Part of a small language model's weights: 251M tokens.
MLP neurons of a small language model. Each row is named by its layer, matrix (gate and up: input weights; down: output weights) and neuron, and shows model dimensions 48-111. Each number is 200 + 40 x the weight over its row's rms, rounded and kept within 0 to 999. A neuron's up and down rows have the sign that makes its largest values positive.
After each neuron's rows, "fires on" lists the tokens most often at its 100 highest values on Wikipedia text that the model never trained on; "fires after" lists the tokens most often just before its 100 highest values on Wikipedia text that the model never trained on.

L8.gate244,205,248,203,118,313,188,228,250,232,211,234,212,216,201,137,208,216,280,180,198,151,134,283,269,215,167,157,155,187,193,185,182,200,171,195,169,182,221,180,218,276,151,179,216,185,201,155,231,196,187,262,183,185,167,224,169,204,180,216,139,185,221,269,192
L8.up244,245,194,97,133,274,146,241,190,230,197,190,178,201,233,163,185,256,234,184,191,103,239,230,185,214,235,247,156,205,186,171,210,212,251,210,215,213,199,215,191,180,163,153,286,175,218,157,198,179,181,125,186,251,169,260,223,195,181,278,186,212,228,260,200
L8.down244,199,150,152,210,219,191,280,231,211,216,220,187,211,172,180,186,195,192,195,214,119,218,195,200,239,277,179,183,200,183,204,203,138,250,251,220,161,136,229,141,200,131,186,259,243,175,298,144,283,227,195,256,264,195,223,170,176,207,239,223,178,195,182,153
fires on: "|", " \"", "ou", " FI", " Euro"
fires after: " |\n", "|", " V", " |"

L13.gate222,214,218,189,256,190,152,196,201,139,256,276,190,167,229,206,270,210,169,176,262,161,204,219,133,247,176,168,246,194,263,169,184,240,254,156,185,195,228,199,251,121,211,247,148,185,204,241,255,235,181,152,150,194,229,157,173,208,232,196,240,206,182,213,244
L13.up222,218,176,146,190,124,146,192,207,237,156,203,237,182,166,185,207,208,163,162,231,198,194,227,190,167,193,145,154,196,154,226,262,246,227,155,186,280,164,193,170,188,234,181,233,227,211,174,263,158,142,231,152,183,153,226,214,208,124,218,144,159,278,251,214
L13.down222,210,215,215,139,169,185,163,216,221,188,280,210,198,218,208,185,282,218,190,283,198,152,260,240,167,155,206,257,127,257,189,183,155,170,207,174,217,203,274,182,243,222,215,204,265,142,166,231,290,173,212,206,204,256,134,211,257,264,182,262,201,130,149,153
fires on: " the", " comp", " as", " ab", " a"
fires after: " was", " is", ",", " been", " became", " the"

L8.gate95,201,213,166,184,133,205,199,185,190,247,212,144,160,233,262,178,155,172,191,193,206,187,199,167,144,194,217,240,143,182,87,233,207,135,243,246,208,208,228,297,246,207,188,169,212,235,204,163,188,218,185,246,258,164,207,207,196,235,157,185,200,294,181,212
L8.up95,199,269,219,168,194,219,164,201,164,212,230,233,199,178,242,147,152,182,206,123,188,168,191,153,198,226,194,298,214,264,102,202,199,158,182,189,189,208,168,253,283,170,209,217,225,187,95,162,138,204,212,242,285,231,244,262,288,228,215,215,167,260,229,198
L8.down95,200,248,220,224,187,221,171,246,168,175,182,142,155,161,243,161,195,231,234,133,209,194,199,257,169,193,231,184,176,246,131,162,231,185,233,230,164,231,209,190,252,202,215,201,144,196,203,129,240,219,262,234,233,209,166,279,229,163,194,275,216,291,192,173
fires on: " of", "8", "4", "7", "1", "2"
fires after: ".", "%", "4", " Most"

L7.gate130,246,253,206,200,130,224,201,253,179,195,255,241,177,145,243,182,137,235,177,265,156,215,146,189,200,157,168,199,204,193,218,185,183,164,225,207,177,197,194,154,202,206,237,242,214,186,211,185,217,192,200,218,147,216,209,159,216,183,191,141,174,197,226,65
L7.up130,208,248,176,166,151,203,266,194,131,207,196,211,183,123,223,156,185,176,202,207,201,223,153,243,168,194,282,164,215,213,174,284,144,222,197,210,226,169,306,196,154,221,268,210,230,235,196,237,199,239,217,160,219,222,144,179,241,279,241,244,250,193,265,157
L7.down130,128,151,234,242,127,201,203,238,158,165,294,191,289,272,203,204,205,238,230,153,239,206,128,258,178,253,196,182,187,205,145,174,175,267,251,216,206,218,207,190,188,177,200,217,238,153,186,184,154,233,167,229,172,206,236,157,196,221,210,249,285,222,187,234
fires on: " she", " She", " he"
fires after: ".", ",", " where", " that", " which"

L3.gate231,178,214,184,177,161,244,220,189,195,222,188,152,159,207,145,236,232,184,263,119,218,145,255,287,233,235,219,207,154,236,203,223,279,208,173,198,111,172,212,243,197,210,249,210,238,247,148,273,216,215,122,216,130,200,207,163,150,204,238,179,163,225,87,172
L3.up231,193,169,199,154,125,161,224,240,243,194,223,177,228,228,153,212,177,220,241,148,204,277,156,233,156,194,223,219,195,233,231,280,207,193,229,193,128,198,183,224,199,205,146,221,254,143,215,240,208,234,98,149,153,140,295,196,206,195,124,253,202,211,162,190
L3.down231,213,174,218,192,238,131,184,278,267,205,269,242,191,243,149,250,166,199,206,109,197,263,171,170,221,219,203,247,191,171,220,230,204,167,172,270,170,218,172,164,138,292,188,235,170,171,230,226,233,201,184,185,237,236,139,221,223,120,184,258,168,165,224,214
fires on: " but", "En"
fires after: ",", " ("

L13.gate161,278,208,222,159,174,206,182,197,200,118,232,222,130,210,183,223,176,177,235,236,166,128,158,244,140,134,206,186,233,175,96,151,229,239,239,251,222,153,184,227,225,191,149,166,165,202,251,214,245,210,257,231,225,167,210,171,207,126,245,162,243,290,213,220
L13.up161,254,170,138,211,188,142,222,173,225,186,133,199,245,180,254,197,175,200,180,216,208,139,206,221,194,205,176,244,243,247,202,252,226,161,256,198,209,203,212,195,244,213,204,225,253,188,84,181,223,230,154,188,204,189,191,264,146,268,166,227,227,156,259,213
L13.down161,207,272,184,233,239,237,186,187,157,167,206,178,179,192,224,171,230,207,128,123,159,242,207,179,217,176,226,224,228,191,183,254,183,171,203,123,167,298,239,232,208,218,173,197,182,211,188,104,142,210,265,293,225,235,183,297,174,173,222,192,175,279,190,234
fires on: "6", "8", "2", "9", "1", "3"
fires after: "8", "9", ".", "6", ",", "1"

L6.gate278,193,165,192,227,204,232,227,233,261,187,244,284,177,226,169,257,208,189,168,216,221,132,227,146,173,214,234,171,216,264,281,138,179,136,162,225,166,156,220,146,256,156,174,220,213,183,235,172,201,216,237,144,134,185,213,133,209,232,221,82,247,160,174,193
L6.up278,238,199,138,178,197,200,173,228,122,183,200,271,167,144,209,171,295,179,214,230,161,200,196,231,164,220,223,116,197,284,282,189,247,206,207,192,284,272,173,263,282,216,216,178,212,243,170,137,207,198,185,215,205,184,194,165,246,128,203,194,134,194,182,200
L6.down278,204,179,243,258,284,227,154,215,172,188,166,259,230,182,183,205,274,145,263,272,155,211,240,202,152,250,307,145,214,198,230,205,238,182,200,250,242,244,193,178,115,198,219,181,130,229,290,225,279,200,290,171,215,195,243,131,260,119,231,149,231,170,199,219
fires on: "|---|---|---|---|---|\n", "|---|---|---|---|---|---|\n", "|---|---|---|\n", "|---|---|---|---|\n", " |\n"
fires after: " |\n", "-", "|---|---|---|---"

L6.gate143,200,224,165,222,108,212,239,205,295,187,150,191,232,200,322,237,201,134,167,229,255,248,178,175,253,210,242,213,236,129,157,156,174,198,226,196,206,185,145,207,163,176,264,252,200,228,218,185,191,187,137,195,107,212,155,189,175,250,121,175,155,167,243,152
L6.up143,236,240,182,185,201,251,242,162,261,247,155,214,157,261,209,204,206,179,279,144,169,240,222,101,266,232,219,200,222,198,179,216,214,171,188,195,191,160,224,209,226,166,171,171,200,92,148,130,256,265,176,274,222,182,172,181,254,181,186,160,275,221,214,156
L6.down143,137,204,105,296,155,272,251,202,211,175,193,147,271,205,268,225,167,230,226,145,206,230,137,117,205,196,257,148,244,259,149,177,238,233,188,213,201,195,225,202,263,188,260,266,207,166,174,170,215,180,225,219,199,172,178,236,156,228,189,214,197,255,109,174
fires on: " she", " She"
fires after: ".", ",", " where", " G"

L2.gate250,158,209,151,161,133,215,237,234,162,185,170,212,189,170,215,252,149,178,187,248,206,189,163,274,209,175,276,199,229,160,236,178,200,253,232,178,260,252,269,227,161,150,214,181,273,142,174,190,218,146,203,240,174,159,127,174,174,304,207,192,202,177,205,192
L2.up250,209,216,173,199,196,231,249,157,203,181,168,221,171,208,258,236,79,158,286,225,159,186,187,225,186,165,219,214,223,184,173,187,144,246,240,158,220,193,239,189,154,226,229,230,120,221,165,290,182,209,199,199,200,128,126,208,178,193,271,276,216,198,215,226
L2.down250,245,253,207,255,119,241,199,255,123,230,285,212,249,193,200,202,167,191,246,202,177,216,140,196,235,184,241,248,244,203,249,184,198,213,211,164,212,224,212,201,224,170,252,217,224,181,202,192,168,174,220,215,178,191,250,214,158,213,183,161,243,188,155,128
fires on: " she", " She", " he"
fires after: ".", ",", " where", " that"

L4.gate39,232,195,164,224,201,108,163,197,223,202,179,232,181,205,222,240,226,108,246,180,151,207,273,165,248,176,242,177,168,154,191,225,254,114,198,241,174,156,188,205,165,216,237,140,166,142,216,207,196,157,144,199,218,190,150,119,238,198,189,123,196,147,206,192
L4.up39,196,168,148,162,129,105,250,154,206,198,202,233,218,212,258,213,235,212,242,260,210,173,188,186,224,218,215,157,275,183,209,239,235,231,243,219,230,160,199,216,225,245,200,213,223,123,204,225,233,168,148,234,250,175,179,116,139,199,219,115,145,184,246,234
L4.down39,150,239,237,238,219,239,135,203,114,133,151,218,184,133,225,199,243,251,152,195,213,239,190,230,220,144,259,212,242,231,262,209,194,159,183,162,188,201,186,170,211,267,274,204,223,195,216,168,171,229,200,86,232,197,193,126,175,179,238,232,253,190,212,187
fires on: " a", " an", "ured"
fires after: " is", " as", " was", " received"

L2.gate123,206,231,163,147,200,155,177,180,229,220,185,170,197,211,177,261,243,214,135,233,125,256,223,209,188,192,255,148,194,172,142,216,226,206,172,194,225,217,201,216,175,192,234,135,226,160,251,198,169,165,182,163,157,192,169,174,235,276,209,198,274,224,204,225
L2.up123,162,229,184,241,230,168,165,190,206,175,248,234,177,189,182,167,202,173,199,211,176,164,192,229,273,182,200,189,205,273,167,240,216,285,119,147,142,135,184,201,211,204,184,169,207,187,237,237,170,191,162,225,149,199,132,128,212,215,225,190,219,156,212,91
L2.down123,145,132,180,293,220,263,125,201,153,190,179,252,190,197,215,148,205,171,138,196,190,221,175,241,251,177,233,211,252,299,151,269,174,263,164,181,159,109,177,201,182,270,220,223,227,109,251,221,205,288,192,178,213,232,137,171,259,227,145,164,193,129,255,179
fires on: " a", " an"
fires after: " is", " as", " was", ",", " with", " in"

L2.gate232,246,172,166,172,153,270,220,152,132,190,245,218,214,233,198,215,227,242,270,151,190,248,188,167,170,272,169,256,228,219,189,144,269,210,167,201,199,262,150,320,207,220,203,214,214,229,155,265,167,188,142,272,208,163,275,176,241,191,202,252,221,194,143,186
L2.up232,283,220,213,127,250,264,204,227,208,238,223,169,182,221,236,157,206,213,203,155,190,195,169,207,236,198,196,250,241,181,124,179,124,184,223,191,186,195,247,234,225,184,175,168,218,200,180,232,177,144,126,243,163,158,219,202,167,184,198,231,163,206,166,184
L2.down232,209,155,166,212,236,167,207,184,252,120,155,206,139,235,199,230,172,218,230,142,154,223,144,184,169,282,233,252,176,136,149,96,169,97,142,228,187,205,217,214,155,205,204,195,203,163,169,156,252,114,166,177,177,228,149,169,193,158,167,280,158,160,273,199
fires on: " but", " However", " however", " After"
fires after: ",", "."

L2.gate11,183,219,207,161,212,173,228,233,210,163,192,259,226,263,188,234,242,201,188,189,141,238,233,209,141,219,166,191,128,285,165,155,219,158,159,209,225,117,220,186,200,177,153,210,224,166,200,232,220,202,209,186,259,203,246,188,164,168,216,181,143,218,203,145
L2.up11,230,238,177,155,207,152,216,202,206,120,187,217,242,186,137,236,204,181,196,209,181,222,214,191,148,202,174,211,131,266,151,172,158,179,144,232,209,168,227,231,195,217,137,213,201,215,164,228,193,199,208,203,217,205,223,231,134,176,247,197,122,251,186,161
L2.down11,259,184,235,203,218,165,172,242,133,165,280,191,226,194,202,222,189,227,231,264,129,236,264,154,188,151,188,196,184,179,157,170,221,253,156,187,221,207,170,231,179,97,118,235,192,186,302,240,220,250,207,183,213,199,231,198,193,141,251,238,228,222,175,111
fires on: "|", "-"
fires after: " |\n"